MLP neurons of a small language model. Each row is named by its layer, matrix (gate and up: input weights) and neuron, and shows model dimensions 32-127. Each number is 128 + 24 x the weight over its row's rms, rounded and kept within 0 to 255. Numbers have three digits each. A neuron's up and down rows have the sign that makes its largest values positive.
A block is one neuron, or neurons of one layer that tend to fire together. Before each block is what it responds to, as a language model described it from the Wikipedia text at the highest values.

Word-initial pieces that resemble function words, usually right after "the", such as in(effectiveness), in(stitute), as(piring), on(going), plus real "in", "or", and "-ly".
L9.gate133:128104126131085123155147136104100159144149134123117121119139133106130139155111116145098126134151138160092071102146151106146097119132125141119102129151109136091121159125122199142130164142167115147110112094138177156088153108158124123132108151110101149064119159099142156119124129120083134132
L9.up133:110101167104120132155120116108132141121122155138121119134176121049128126100122140091111129137144116092101115144124141142117170118124139149088143090172126135110133141183091179192146137144151116129137143121146147122149085129122133143110123127126118134099106156118127169116108114122082106091
L9.gate231:124078137138157108132127160126139130127102135094139136164131143127132134134064135171118123100139083113120124134130134126111155149156132103096133126096108135116161136154152192154152136153197104136120114124151191123151141142114137107131112166139118098091148161107151092145117104089118101129
L9.up231:128154130124130110125093095163125131149136120136159102150132136108133097160100090111132132120102149120133112095115137133100113141135110100082137154130156109122111140133094175157164131156167208135141121096135095115097135089149165156121094123151137181087123119124079110082124105092141112120
L9.gate353:131107124117098165153117109133132156154137116079138156191129137118068159152102129111135113133136139108129116127088128122087110085130141129116131133145106132107085156101155145133117173115200143111128138120141161121094123153091089129149129129146169083088153148111086169117135166147166125121
L9.up353:112139139132105139129139150107149140126120094086128105128115131135107171122125112130129130088091121139101094131157112098151095151127096099116110125111141116132121146189126118101147159113147101151137141145132179086148147182089153111150098140140102112091126140074111116128077145098154136125
L9.gate575:152141143129122127116182074137127137149142131103131146131156133125143109158091111125126157096152141103115154121134126121112142129129078102092113110159139106129108175098091097129111171118168122147094135139133144107112121157136155119186090131126172137098118132144132134144129125108128152090
L9.up575:140133116141106104139134142108104103109153181121130095108156158123116108138105137055134148131141170121093151140093125126138119141170115139127066128148095127071104162106124112132145143096122118115145140139143133135148099087135132111089113145191147143110141113143129120157133100134156109157

Decimal points, and sometimes commas, colons or dashes, splitting a number's digits, mostly in election, sports and climate tables, e.g. 54.1, 15,023, 11:45.
L9.gate24:124154159089098126160114140122132084171149157117124122123150091120112117167150121109112126145103138124079090108108122123135094130148143146162119142116115134175141106121099139123134157175127129134097139164099141093150136106115154122138125107167155153107102175170138145123103149121127173118
L9.up24:097161135145163114147137133078121096145162128080139100155136164166119142120114153096092151125116141203137148182132158145133126074117149130124120105132128147134134105121086094160139106117159092221120097173117121118095108074110113114121128176105088096123144117134136103168128142112105132105
L9.gate169:117125141147140149133089165121135098089157122177107133110117156122149126135101165149138165160134142121154123107163130141171107093151142114095103156137138096111137129157146112159105134118147151142121139111194173100145120142099109142118110106148093112113123126128137134155126145168113102172
L9.up169:109134117123157061110095147129108181126130112166132081102133088142110073132114118134108114144108105123092127159142110107117107135114075124132144132126175123102114099184096145165184142146151119134173120097122123111086108103129157134169106167108118145158101108139110097143141112194116144123
L9.gate356:134112136116198156143129155081109104133174130130103107126127126087147117149152120104085156116154172154073101156104113150172142165097107111144122146112086121117135135126118179087118133097154149130136128094136145131121129118128110133139100111144121120140131124089136146154151086102145167120
L9.up356:115142101150106095150130133095134067104134167135086122116136129169114148114134146132154133136076135147156128115126107130109111133137131174115123125164070144101159153116100125107115100139129154162125157093106142144117128146137155165128145146173106156113130140129127084128128149134182106185
L9.gate499:132135115164149100111131095123125117156130117166143113104095076133131105106127107154081130145149161145132115164153179170106136103118146108123118110147064102112106131132076138115178148150135140173162157143098104149113085151088124135151149119133153127144122158136137124128160131166200176108
L9.up499:108136139142114087121133148111113156159154136085139129078109139108116094142118125148097132115153149095124117113110138134202167128092159131104120066144096116128103120150123157153167137166164150123124129146146123152121119140106140133131138157115133084147146140147085129163131103157116136094

Tokens in numeric tables and infobox data, mainly thousands-separator commas (4,134; 346,697), decimal points and parenthesised values (82.6).
L4.gate390:077109158127142069114138114090141136075138126140063131102121123139150149119164102123114101146121099148094132146122173099112100158163117097119132165101132151130153096162133139132120124156123107103092131147167092091135132156124109165124104141059121111106138128126126083121214135126109109155
L4.up390:142136141153114126141094128093113087138126131151060165119129095149137121064127132123113110111098147148131169160099093123163149098186123127087111137123130115112112122143129110137102123116111131134109112165103168125096173142123114118156132159118114125145128128137156122139163140132097076168

Digits and number words giving amounts, especially money after $ or £ and counts after over or less than, such as $350,000, £400, "over 200".
L9.gate13:095142123105139122126103116174127112173125135113109147169102142145135122112078127154163116117130141111119188088090127140083162099141104147112125131098110149154112119083091158108157132076072134107111132146132121160080146132155086087172111131119119086115133141137083178127143135083142094114
L9.up13:140132102163130184121134112135152096120109121133160108117134153154147114128127127085119155067132177113155164123100148133086151116166129112130131147118139112122110109108092114113111117113130134121133152153102106156188153154143109108118133118174131193131139108126170124119108118138167132187
L9.gate57:116095086138113085133161116132154163088175091145096143116141159154147157146131127124136122122185141150129122174073172112114121146110169124134137156134118166110122114134098127152115141102099123140136114121123108161117115118124120085136102125128103145160147158114092114154132161173130130126
L9.up57:133145083109142102121149122136112150102099136113138085132135124117146147123121106140122127144133150114125156153107110111138109107141151156160132138106135114133137127102113134121153162101081129169134153127116152144092124136072139126135106128122152175178092095098113119124152102123123128133
L9.gate250:160118143136169160132111123122139111105112155136146130129142115147117109152150114144071084141078171180132082124143100147128164129130158088116103135102081123135133131126113109111131142134139134160189147125121115113145109141108153135097113137095142146134174109101119127149126118142108143123
L9.up250:101131151101138093147089161107127142125092108098159136135130128115113094126131122137121103116143157129137132146115151180134136138098157146145129099089075132119156122110160102103150163114075091122151134101115094127131151139092130142123117156093107131136177135154153099141114126157148150082
L9.gate405:127086105148136131151137159137109149136186136108154155137120147181133140134078113134128134119113162154155122134105132127139189147125143170122112093132133107150107139097161154123129116160065149124163162153167125174106143108140142116140112158149108113135158137116138083151143125133113136140
L9.up405:131168101168110130118116116161079101118144148164079120155153105156114168113125103103116175125143069159133144134150086136131116122123116122090146114160097173153124084135087123103135109100118125158162128084150144104108110115134158099083105128125100126119138152143137128082094151137158103127

Interior digit groups of long numbers split by commas, decimals or a leading digit in tables (46,23, 1,24, .56); also mid-word fragments like Ha-un, c-alm.
L9.gate65:069161155124195122110100148126149138131146085141127136132130099092086139143091089121125120113101162143144140156119105134113093111126123180099088118174132106147109159131158129101115129170151127103129123098105093119126119131117115133124099159120121150087154147124126165123108114063166099138
L9.up65:117163141111164090104135178134148144161131139109129133141119093098049131131113141119127137115136141132170139150107137109129116142151142137086104118147179118144121147104144138117112156128161127099148101152119142194131106124092154083104118136111161098098176119126105136125122151114145123095
L9.gate81:133112117134131139092115118159104175153112167135091072143139140072101148150176147132157083144124147117126106126107035157128169123131150103147144126106143083135153156115136177125108135112122145080119137092135155149112103095118123122138091121142093149141118084086118166103173113105105117164
L9.up81:138087117117159085124144115148164114129080120086143158110132157147153141093133160150104125093096143153129116092127168139110149117131143136137099123089132110122136142100149137113119130081121088130100109157128136166130128120125095069099150216134114126152146168107164176156119115154144084114
L9.gate185:145145131149147158115113140152126097122072154136098164143175155123109084128105146137085127145109110148088127144126098137136142100168102103109123120127109103085119178128145171105112156159150171145127098099140163153155107071164123164171179128158139140124111142127092120141159104096152118106
L9.up185:119113155159156106125092187152131181122092150135089089110141110166094151149121106111126123095102126118147115113140183128112156124111147113134134130098102089089165178134119125146175164212164052121106135124147115132154120124123149106163132126138099115110132158092155140130103118132137075114
L9.gate432:151162124112144117109091143093138109172139133139117138138121137160117122171120145078157108117125121105099091165080133146127140103144133108130104109141187094156109131126142107134109140089106090104093164120077142142152142090137135125092103173145149149118152119145133133155142181123144122148
L9.up432:106138097146158169141148118120119127166105114124131155124109108133104130126103126125123103142145167143133120093113124152140109129156088123143109129096151106101132129129146105150096111087129103105125100097112138119119111136127127128111103163157207158145146136147098142128161155068150144151

Two-digit number tokens in dates, years and counts, such as the day in "July 28", mid-year digits ("1'80'8"), ages and ordinals ("38th").
L3.gate71:136131125124188119092138145129122155116163088112101072147126132150121141080091068157099133141137140103144167142153122115072125140168122132123120101129132144117163137127178128090146121117138131099112166114110136104100137142134148133133107092077147152166090135137117127086114164142114152108
L3.up71:117124147150086166109145124113141134124152133142146099158145122116109116174130149125146126114141123140116109133121130089153127142139137151111061068125157119136124183111162154115143103121093134101134073102113140117118117125129094125132148137128130116147165162146160191122105104163144071102
L3.gate83:108117075125127113079068114120124122116136121140127136150126145130120097122122144143102110096145122147110123143140111140152124074110124122135105099142141132148158156112155135111156100092128126124147094152104131135108135146137076154132145142134114138105139161132140110138083105154143115097
L3.up83:152144147134146091113091127119099087136122153130104090107117094145127071121124110135096105121145127142104130122174121132135121129134124140120081139127167110160155094138144139099121125154114135104149103108116147164112110126142075119147136121121131160128145128131165135154105116140169134134
L3.gate221:121082140115132124121128140090157142133076152154186111115125134111146154130127144113117155144119109171132167136147170125107133147112134136145142122129147125131142129093131168122124113124107118115126136113134141125149136082112139098111110117110118134093125140130143130141098171069099142091
L3.up221:150130122166154113105113068151131114117130161104167119150098109141130075139118134142144150104067133139115111131144084132131121130104091119109119141095134143103115140122113112119181122097179117102115075140114131152151136129089096136122085125133160111131141120123115157108159096126119125108
L3.gate492:144113098115145097154140135141119127142108121167155108115117147159133138136139117142119144125133135118153125090129116151115119145112111125137169106141184163143164137095109161137154131152146137116152130111127162171139110149130091071145117101127109123193199113140131163146076105125137147136
L3.up492:128113111121146135113105114132152115142112168172126113139109140150111119093118107081160108123116128132117105134109094136159130121118117113128154134050150153119178124091052132126093149119110128133117130105096126118070116124140114153132097162117126111158149093134095113147133125123169078115

Opening pieces of foreign personal and place names in lists and tables, especially J, Jan, V-ladimir (Jaworzyna, Jergović, Jan-Lennard), plus stray word pieces and "these".
L3.gate170:165124120114136154105145089100141102118097148134118112139133159144143139180072121121165141160092131096119076154129072096148129094098107138080126146112125087141122161142175114112146151137136141157153125089125142130138157152110114147122111130138128128169097131133117106118103097135150109111
L3.up170:165176120079171141087137089116158126120106135179128122135140177145137142165102131109139134148148129081165080148120087100121121101082092130087112113145145118109040138146160151131157138126121140147142110098139114123133134138135136157140113120133123119155097137118140116154092091113133128129
L3.gate231:144153148062091114107127087144122141115096138078120134127126136126136112146155099168120122137128138100178110121095137105144126136102080119095120103134136145118087145094180108060184151108143137104096157137155112056152141145130135164111124130101114151130111100127135125137117126083130149119
L3.up231:130150150075128149112154117126095175133095115100162110111105128102114105162105108129104132109130117096138106136110120128145125124072114133134108158116121173125126118078145150126142134111138132101106160105114137091107165138142104126151150120116123165140090099115143109150127112121124129114
L3.gate250:146114167093130147080136086147142127130142153123127139149117090129123115134123125128117119147142120121141046100130126142103122126122097130101095159182082124133109149103135160150159173102114121146099130142137108108125086156155139137119137068131122113192157138130194099139131085114149138097
L3.up250:184096170120119107086112125126121111132148141144125124137128170107132119161100112107123109159103122116159080092162150128118141119129112070097100122098128113147113112151117157128146162124145123147095090188133088129121085144136193123112145101120117115153115125136164143135140107127117159152
L3.gate513:094160114118111116121161090165149118137128117152137143110122123142136190134103147137124144148151123108133137133056117151164119089116105119117114105119119160149106144115163185103118088141119132135129124123155137069076131136126159146158117105095087156180103118128117155123137125157108130136
L3.up513:101136144169128095131181119151150076134122143133153107106126109151150134129126131154139126166192137145099135154036112136098130074133115129106158107114153125161116130145146136121097115110128132137146136104129121046105145142137092160132098115099121146183080115118122145143136110140112151139

Short inner word pieces of words split into several tokens, where more of the word follows, e.g. sim-ul-ations, gen-om-es, encomp-ass-es.
L9.gate76:131120097081104138107151164135152172132109152178082133087149135163171132139151092122066095109159100139133084102102163129122121146125177124133137139104084108088140136129170114117167124135141142129114158124141169126159136105133133135145127139124101144118074137072106146140121134118122120097
L9.up76:128130096142110135132090127101111159119126144120089085115107090148128128149148115125102106143105120144102101104160107083101124185106100108133130139133131126124126121127125103155144135099109104137153126134184136145095129102112106183092092089093139163146139134126116080142140109085134110130
L9.gate240:117131114129135149171120129101098135134133105140080158128133148116146141145146164145112074097113122109104134141083122112102134144093159076136163138076097085148170180134139101095141118139136123153093102132144129164088158137128139115115166149099133145117104105124186132120130155083153074176
L9.up240:145112106159149165153144152155102135149161158129144129134121116103112118135121153139090130132133158093114119077141156115112123097135130151108165168131078127108120139106089103138121159101117120138131156143134096132120129102131124102161146121137122125141121128104072119145108167111136109127
L9.gate269:156121098168146146125144134112160119135147087152115117123134103119097117108149096181082144125125101161157099170094159138116088117126102138159112127138096095105112146096103144131120128138125098121122132085121126127138127140129122133132116121138138161104112158145165121140108124064181127134
L9.up269:132139088129110114124090166162131134141141135123137118121126114108100139098151113104119131135125132131132093137091116141134126137149098099128102105168148119119126107140172145116113173126153103130101103138113215136137155081097103159172129177132151121131129140127142100115116130114177101147
L9.gate382:112097146119110107113116135093138154130161094141109118167163148154161126178143171147128147137096140168111152108108150135093096116121140128110137160094141142138132100137091164152161135113123114101123142099165129089111126104124134138128102115164096150117099174136098116127097127147136136104
L9.up382:142081152110148103082131126105114139114123109139120141113128120142163138141143120108128101125109137126123124139113122142134074124147081127099130149081094148132135130140166150164151138083136136143108170135132143122136150133098106144142123113133094123091099133112134089173129121112133143098

En dashes joining number or name ranges (1977–1988, 7–2, Ottoman–Russian), plus adverb suffixes and degree words like -ly, highly, more, most.
L4.gate347:137118119139134096107143152134143157126124123130125113164106166108159118159061075171120105115131141121147130096142158129109133168115139154111116123122112146117092133109140142125149133144105128086111126114117121147173135184141127103150117116100140097124153124133188117167124130135125140141
L4.up347:128083073130112102128158175148135188134151097113143105130137099119118136140103100151132133131167157119125130106155130065100150109121111074144090106140154111142118148124133139109138161162147139116111113155116120113136114129094074144154099143071157080123147140153134111132108140173180141091

The second word piece of a word split after a lone initial S, s or K, as in S-ir Arthur, s-at-isfactory, K-rist-elig.
L9.gate107:147136141120169151126126165170092148167089116124157158139147142142116162134128128105128129130130119127110170146123112108149115105080124072140113128142165129154169105114121133129148135118146131118109109080152173119115166121160095131143119123153094157083112104120137096140138125181134129149
L9.up107:142150132156138149134110121116145130097160119119100112142150127142161133114145200115139107112107162135125133123116166115110129070145108096100114133114136133134100112085098114111175138138152126122110078077143120119101135129165144172137112134156136104153131155134129134104178139120118136169
L9.gate303:137088128106104084134134155158140131129121094150097161109129119085156136122131097104143093117157101100136148107110128122140138105120109120135081105153099129162123165107104139130158111101132143090156097116139155130169140115073142128155115158153102169136142156122089148133162120134143136149
L9.up303:120128125111078103128129166099115122123103136127117117122146153189178159101147111108123090173141149130122088147125125119148156110130122113151149118157138141124089134090130134130140122088137096121169136129141140110151110094121115157152140145114141152123180106152105167100158134114148149150
L9.gate436:149162142134102128163101119143135162151148110132111111115188115150161086105087147111169131112090080107128126114153087087094138100153133156115123126100131158130136151162127129100115129104131125124126088119129167141116069070125127129098122102127123122131122109133163113080150127069097098163
L9.up436:105151102129137109138071099177108162127153097139145083114182119116127146160094081119131126130104110112121139123128126123107109171108142081131100126088167178130167172119094126110130134091078112131138130147130147167075111119129079085103155121161162134121116120099141130088131130146132101115
L9.gate570:092140139071142113109138126166099163101127078142145101140133089083144168104115102141105153119122132121107133122128099136099126129140088119128136143149102122116143147119149144134152119150138141158142110133134132116141094144131152137147132085103088115125132138138152138131132110114153119111
L9.up570:128129162081105124181145175138114147131115125138075152167122123133116142136089131110107111169181133135062100107115151051104143147113097104150183153120141160123147139110136151117115102147111143129141126132140100117137147078125105128150136159134104114098142111084092177094105138152123118152

Place names (state, country, city) completing a location phrase, often after a comma or "in", such as Sarasota, Florida or in Australia; also year digits after 1/2.
L9.gate6:137120170126145140172110113127143155156160154104132172143161100095111130119161065114104092129136096140098160153103101162153096122109138122135115143179164136127111141091086133119091090128128182099104147147129111155054143162169169110162145118129109137109159138165112123129133104146131139119
L9.up6:146140131118118124146141116104163144148122188113139140154113112124082116108130108126108131103109153128101156153108122137113119180090114107171110119132097162128148142121085125106117111150124106130111149142189091145154106162159152117098142115126148123190107149111127193151121170153102139108
L9.gate49:092163141145140133177122187120162151109116084157099172113138117157132112107143132150169155128125110110146119189119113112167130164096123103162129088096144140079146153127094145140131144143130142107135163073102161162207181131113136124103185133142145124100149143141137143153142127125154119106
L9.up49:094179137106177128118149104136117149120100126160111117069171124133149140131153122144095155116126131138130162130139119155143082167090137136125108136174088104129149062165138124187080131102152140110168101120175119131125117111124129117078171150165116129121107088158120144151127141135117172115
L9.gate156:143139129110119143097130100157142174101080140115132155137162166173115141114124081134132121157108144127131115147170160115133125158119150193112139140106095160162104104118111128083123103116150166136141119160104166158122143125099150105148158099122135161092146121153126128109099153099152124130
L9.up156:130140163150109166132125174122161135158142164143065149119152144111151110109137144105139151148155143162089144136137128094126148113105103119147109158166109118069145099128136105121117130130097130104102140157116067125124161156131148119098161117130134130157110129145134120162136139145143171154
L9.gate234:082129141139143104140103140130123170142160127156072169139184156165111097142161127138181132096109159146115115118094136102139137178122140124119111087105149107183125143159146134121126133124103148122124140147098116113105152136129151115113117136113151147122167121105081153160132081136116081117
L9.up234:150150131151088131108106159077154153151123103151142138123096137151139146124131128144097107093139156112109111152169083139113139156173143114122104129090125132131129131105084107099103163168155109094151121138104170119107199127129140128115163095133158140136153155089152123154121122147117094150

Names of US states and big cities, often after a comma or in, such as Flint, Michigan and in Berlin; weaker hits on unique, re-elected, find.
L3.gate258:120091095224164139103153161134136150118136162128137148099160098153125071092105102117146137124098127172135114133132144152100125117152150127153164168162154144134174108161114109125132132134161119145161126122115121141135104099118115169162144135109158117155110138120126189151151112130136101155
L3.up258:132147139104134105172113138133113118141112115126155152111133135143120145120094132126106091141131107138132089108159183130097126090099098118124105092098147133131175123062103112151086115108120134119155143141154109159131200126121164073118137115189126141138116058117129149100127134157151131153
L3.gate278:114107130110093161112144172130136082131149145147161106156157078154126130112129159136124120115096125138130142139152079160118137130125135128100152095105159167151178120099093119143111105161129098149125156101121154129133133113119132141146130112133154111149206156154131129178117101123124129113
L3.up278:153097146143143143123133173111158128125123103116130097113100152117132107132111170129126198063129128175105146159150118123093125110150116104070179138111137141115110117124104121131181121117138118136152143091103138201119108142122136114144145130150123100142130146140105127154109061179103116163
L3.gate507:121102144122164136167110131117138150136115162115121157125159139170121160124139096147129129119117139103129128120168149094147133199089164117145082106095138130161136125140130096109149124143151137125139117111115111150125133169123141156123155120138139121046133078140159140162082134105128127131
L3.up507:133108144118149155163121123125171145134117151131127161122158123176119152127122106160107133119093146093130114122172114103124117191090122129134078108080135132141136149137147084105111109116155117130124099144123084170110114160084173142157153129146142122076120081139125133160109121099123164150
L3.gate520:104121126160149117119166104130179147134091129127119159110158157106130142123145106144130124159127130120107141151156105090154117175123132112129119098157157121097160086119114165137167144141150135126095121094123096152157128122100112082137167115138165160106137097121076128112053115134156129104
L3.up520:109108140149150107101198114122158147119113121116124136112124143094114136104133113146143153147153133091088115165175134079146122159097124118142083097130159134105138113118115164130167165123125134129122117117144104134143123124095104113142144118130143151118162076119108101124070090124164158100

Spaces and number pieces right before a number or descriptor fills a noun slot, e.g. his 1956 report, prisoner number 121, the 20th century.
L4.gate414:120103155090148117101128136087113210122112146107166130138156082143103147107103106110122157128115121125114141145132110150104100161145103128081155139124136148112132148077112143164132156156116140111122105059129189105124149111124135093123127099139100132169164166094148150145149121131135072097
L4.up414:121133123123158132118135153086121191125144115104135113158139185140120148113120110159104135137109129129128128118153104147084106112096129112089130077106161114148092150110133157141117144135153168112148139112113128172090117096140125124146116105155158135108117074158142136159100124141182112095

Final digit chunk of a year after its split-off leading 1 or 2, as in 1946, 1985 and 2006, often after in; weaker on closing brackets and quotes.
L3.gate150:112117144105137113133136161124120158115116159156165115101143151145135117140090121149077128141150118107091132090192156156051125154102105136144117111138150175124092158133139112124103072176155128102126087110168152140140100104149149138130107100138133100080154105106123140150113133106154142104
L3.up150:140127158122086107111106160115127116138140167134166127117129133136134120086129093131097117128129120120096119091172151167088124153104091149126121089098170173150094125118153081156092062182165125097123115122159110140149106096147160146107124132123148117070169125131129112142143101106145147097
L3.gate178:105083180110106148116156109115105137151142168089139150147110176155117113151117120147083139118150128107165135099126131166120127146147122149135129137098121110127069099133137090122099066109118105100107126079127136163154126179148178119066161123130132116151089124119154130102125112148099147138
L3.up178:118140143123145128122124150112093144136127151091140145149112154125102138126109110129095162136130139133118178131156113172110120135104149165112094146078103112097092100146110129127106107112110123125110118116120136174138095125128154090121136130142135116140093142119105153123129130103141140142
L3.gate304:135112137106093127147146152153135127108128132109156166128117064173137133125076143101125121099118125101145103113161118098132116163140142136076152067134152097159129194130100121132150156145135127112147106132104149162178137120098141128116121109155168108109148131123142115117113075155137134103
L3.up304:114132130101121126140154191126120160108131145094126119102125070133141097107077127137129097137092121101153116130163135104085134165135158103089164093113134143137129173134139159120141150133138134113090132137143143175165157083113138117136109096114166106085106131132150103119120108151141159090
L3.gate570:140123163150169141136175142135138142132088159111131103124140133166123107144116079119127131125138139158139146086180101148085116163090139113137117088156133105126164108128105156144139130157118117125102139150092135170117103107144174119153137100157125147128163081144108119144120116124128112129
L3.up570:137117183088120160166132150121092096128112132101136088119131156164131119177120083125121138126127128122138164125144120157084123133080153147100125094156129139121112116141127146134114100127118122124100135134109149133151115140125116100152115150157112104126180115138137074142111129134132107132

Start of proper names, mostly US states, and of dollar amounts in sports, military and geography text, e.g. Minnesota, Texas, $.
L4.gate354:132137150071137140151147089130103155158109141103108134147166178086118135132124151112130122115123147092142163132073112150141136105082138127131136134102100108146124120094098079173110159160109074115105116130120104143111138112125115142158148152117121136145106113088095172139084149181141128137
L4.up354:095096148137141125101069107089157103134122148143130117151147130151128164151128154083159075135132113093143135148101150161098125156102128154124116110116130106127161121133094130138113113143122170119132113151121124142128149130139139097134126116108097132120130106157137134134133119157126117169

Header cells and field names in Wikipedia tables, headings and infoboxes (Location, Name, Player), plus first pieces of foreign names (Uberlândia, Braga).
L4.gate311:117164120122150193082067111100092109115113157153117122125091125115140103155118130133121117114124120127119157134120145172156119113127074128085149120155123153158109151121121092149184150144145159131135153122059135114102152162132124146145133154130118152131112139139111126103158128171120146127
L4.up311:088142098072111166094151107133082122169116129164126147104129130126115127151112121141146155131144108070142094140139122133136088096137135137165139106121126145140079140136137096119127150171133130137181153166069150121129131077154162135179154110151122122141144126145106137070099126149172135126

Numbers and number pieces inside Wikipedia tables, such as climate temperatures, attendance commas (18,676) and times (13:52); also words like country and Country in party and event names.
L4.gate59:120100102133150084146112136176150172157115155116134165118116130179124135104100166142089125152116120114129129117151137115086143125127149123150147121149117126180159151117138109130101148148115124167083160112168120187167142141134123127123098093159128113158140114092159115136145115145114126133
L4.up59:071188116125091142105132117099119132112167172135114110099124150115137138083135098135125165130149160132088110133110124165160138126154163125121130142129135129165110109146109128093129119130126113120114126155104144142132110169165115104139148131135137138124133161169111111169099162138127079142